MLP neurons of a small language model. Each row is named by its layer, matrix (up: input weights) and neuron, and shows model dimensions 0-127. Each number is 500 + 25 x the weight over its row's rms, rounded and kept within 0 to 999. Numbers have three digits each.
A block is one neuron, or neurons of one layer that tend to fire together. After each block is what it responds to, as a language model described it from the Wikipedia text at the highest values.

L2.up6:524487498475450468519517456520497518504506509487512452520487511467535470539500523550486505546491519484501492559465526490514507482497449518458501500517479500502522454525475506501486516506491530485511515449471490481486510452500461513530537532476479475474475472502445529515508483465503505466495528519514492479502469457523488495483587492492506470510487525515518522496506475496508529490507
L2.up157:519518505486490489508485452551507502527480472465480494504453520450451503524497467502534467522485487499488493526467546550513492487452513488572487480504518568490540496511516492511490505478496523493497488464485498516545555495494459511486504499519501476507517521525510461470510506513504487513493515461504489513482498558494523510475522470503472508475539514449521527548490525469507518528518
L2.up297:487454513492489525500515423524490522486513526539482540455525553510504425495544516493491503507540508506482459532538530541488491496472474491531490527533486548497517559497481518523522502472505490526468511525489505487537487493466514470439495484483501480488472501537530467494501513527467531509476491503498470493511476537521477470458484526539525468521555519486457536500531501507508513520506
L2.up324:441522475533524474540507487431496521486463487499495501484475523479495474486486476542477510533548543522477541486497552482506489516567456505511515488532559512480522495494531482493484541547474448498528508510506479510500487520487485494475489498518487478495457500491522510497470482493467466529502506455485511487530509521458511506517520455502509499478466507495525519458466490477499516546534
L2.up601:475545485491489509548477476533511501531518496515478505450495467504540505501464484539500433490455524485483542467486499486478543503522486523488514504470511508514477452503505490475485476517508511482470549433445472504449515502534554514509491536506554483487505516490482483520480501488479526489497474447521456527511516521494482492471473477545480475530517489524494507543510454487522520489497
L2.up871:469502477527491489444530480502473521470473516507478479538528515501461498501500516549521518532532505530492522506549516497529475472491474490489510484530514522496494480531491461532498569462519483494482510494466478542478487503472473485482496483536477497550536501515494473515561483432489494511484501453452523460502492519472502514449487484475535518509501530486502529512515487478522442473465
L2.up908:472564530489499484453481496488477498509500500489447437522500503458499523528495542485554522540512523526493523499473526504506477532502483536514476477483486468510500496508501518532504522492465497489474512527463495494504496530507533469496484505513500497513468488501494488491472514433527517500483489510481547492509475456505511490544485476504495473472478506457513553497483479479520498502463
L2.up991:470430472496458471500533502513476492521455500490474515524495497493573500526520529510518512491484521463474517510504506485522449504544506524500505511462475526506473533532504513540557483496494461544490511530522507493511480512498491493515479548496512447509501426538443531487462550473535492469460480500491533476468514527507513477497510477527497493502517545497476525527515505506520488481506
Responds to: Verb stems awaiting completion

L2.up46:499486516474477486487527471473515455503464490544540464545512469505481527510458541476489555507524541551477507512530512500506506457557503501501469499519502457486501471508484517504466516491490511448527474499505508526481515489490495508509509489533510493519497497493492472502470484464495483543483497471535532516491509460443514504485530487516497502486493503447493483478485443508483526475500
L2.up88:503519502532481515490512501492490507496500523457486469528479508493529501501507485521493496546424497457504503497484496514548502504530545475484505509463506513507507507483487547534489502505464494512536523499504515474495465524494463504517511544520461508508495497519498478511488497553555452502474483482494481502492498507459498527449489536503578509461471544485479475503522528526506437526493
L2.up99:533488461483542530540501507504508475482491511496460473491467475516548536518482507517512458459508558528489472458508522494514507514482503532522445482499511483478491484500521505501533526489518472472527462470465497491484482521507464515492508491540518499517524488487475479433455492485479503512460528547489484478480539484460480506519485503446503497491518500497532507507557500493477476497483
L2.up207:532452486489475514500542520480515511484521517533519498473493462527547509544500505502526508491530536540493481502472452495545486472498521492528504489490510511539495475531495509514472530489453440493553482472471518508504458550503508487564534518493534512506529453481463494454501475464525487517487560512520518475521459537544517518510490519513523509500496508517496498458475488480498543478503
L2.up272:500492540502528487505557489483474544541515486515532543521495481537518537493458536530482509525526498549489485536455495486469572507538492486479509446548479514466533500462515495481491532460519520516495510503493521493517490497510512526456546532515489474508497468461509544483510457478486511502448508466518510514471519466535466461480536472489480467545493464464458454516524486488518563499458
L2.up312:506489489470467478515506500508434486518458497536465478491503497499499494495478530503494469483499538535476510461532507486462533522498443476497516523519517504514533510503521485492505491514517471528528495533527478503511512494484499503503529528485509495479464532526506498493525523521520499506524490478556512493478499539557444492514533536480572540493497476481480490478515508514497500521529
L2.up327:468498469523527511499482501494453538529463485480509503499527504512523502510473525540506476498491519490522484559527477532487457494515462498540524564524515488508514449492529462470484514510491544511501515474529538453533476497514509540505502452482470472502486537457475472492460503552482528528430488516491461464475520502483497473513495497509483491516532495500499466493492506520530497475504
L2.up761:510489496514496469518490514516466524491508505510503473516508546517497506529497505521477539494510498500555508518472529503465537480543428491436498483525533515534502494480508476487493461464495523474509467469528503539537490472511535482475505459502467458504519502513487504452500507487459520506469517494479538517476513497552468522472537486484517509513490503475467475473497509501514472493533
Responds to: Participles, "as well", table breaks

L7.up907:471512486506499483518497452516525504553524509502484508499505486482482494474540533516492510503466507451507526535568508534500491468492504502515515494502553529503528488481510517532506462526492468465488476486519489527479513498498477500471517547485457515436489509474493496489483482468476455490500500506545484508482500474504522527516508471502457507554472537515519482476477503499516500490489
Responds to: Mid-word stems before suffixes

L6.up333:462515481534505571490520509559503491540515508469464485531515501524535505544485526530493525473486495475516495495548461486450532479507505524465460472524518474506498468435482476500538538506498497515505495495512478479493482479494453509502465485495505494495495537523522496497498498450510492488484510500538443468509524461484484512504543484481506500520512485525514489521526499484496488476529
L6.up384:525511508513458487490512544482486488490476457500471551508471522485523542530457472523501482489522501473547488513512487534418499498516481537512466499499508485463492484512527491476491498508509539487531478459491497446499502500459500511525510503492501495531475479533471513517516519496506479522480517554464484542491499485472509488486504498435485528479485503560538495527550483478500522496496
L6.up412:459500491531482506534522465528459485478513477541507523475480498483521512502474461552483493506476511480512458517485490506455503495522484517539504511482495502510507491460474500506474504488490463474502454510520474528492456517513468531532478542454517493466480558506511479489475479516469452549499469502538464461490517445517477506511527483477464537527492527485503512535512464500504509441504
L6.up494:462471496495496525476514498464546468466490521520498521509521497517492529486479491498479510514557511482532484489537473501480496491464446529515512469488487494495456457488485483459504517530467484508484490558504456477531481527455506549515485519498508514546486519482497486495507503487527502543486490490500470498523527512502515471533475486509461528501507489494495545488485520514505507507497
L6.up500:468574476494486540479445501535522514465509474510496510502472480457521523477501516520461525447494547477521476505526472497455556487509494530460498505503502489459506519474530487501516524514504513505494481494496493498547532487498536490491516509503489452475510504521500485543444521519527510484458507510527534485504492520474495521498492472525493526486554520498521497474485460514504510476474
L6.up558:488500479512490447488505487531487509514536476479507514513552483443501505511489503500468486481492496571484526485529501529503512539517473524518457499515525504482503480546561463493507537543490506453495477490504508502481478484519520532500490541513496546461494445462475545549511510523507478486462531513501528515534480503535473494519484520487504539465499515538547498538473485489507535498538
L6.up710:505485536468498496526485454502526512523498464474510468515483461502473548513511521484479477532528480505533503501535501527508482515498510505515479467516466495470523478481531517504506458524468525512491467526487528449493483500549468485515518498490494466525495524491532498503500469468477521508455512507529496493499532515478497458529475445540533494507493528466507533526515483510486485477467
L6.up1010:497516485512463540513500497458489452514492489501477523505471451505499509486452510533461453512489546492469529475488505508494544466549458496499461505511539515558495463462518514495496533516496486492490483447475535511498511488522500506523520503529519484518500457502506472487496527498549477504428470501476484487515544540533516503521497490544499549527546519473518484504510513468521526469459
Responds to: Passive past participles

L7.up192:503499528510454523479509519530510512536473501487450506496538526533488510492514487490480519494517508495507493448525498507478500488543495523494498474493504466471523462493544501512504511490511439471446464475468554513466506501459484503521452512496468535515519518543498478463533510499497449526453504520528496484494520496451512550527481509485485553492500452552503494494517486506489516447492
Responds to: Past participles before prepositions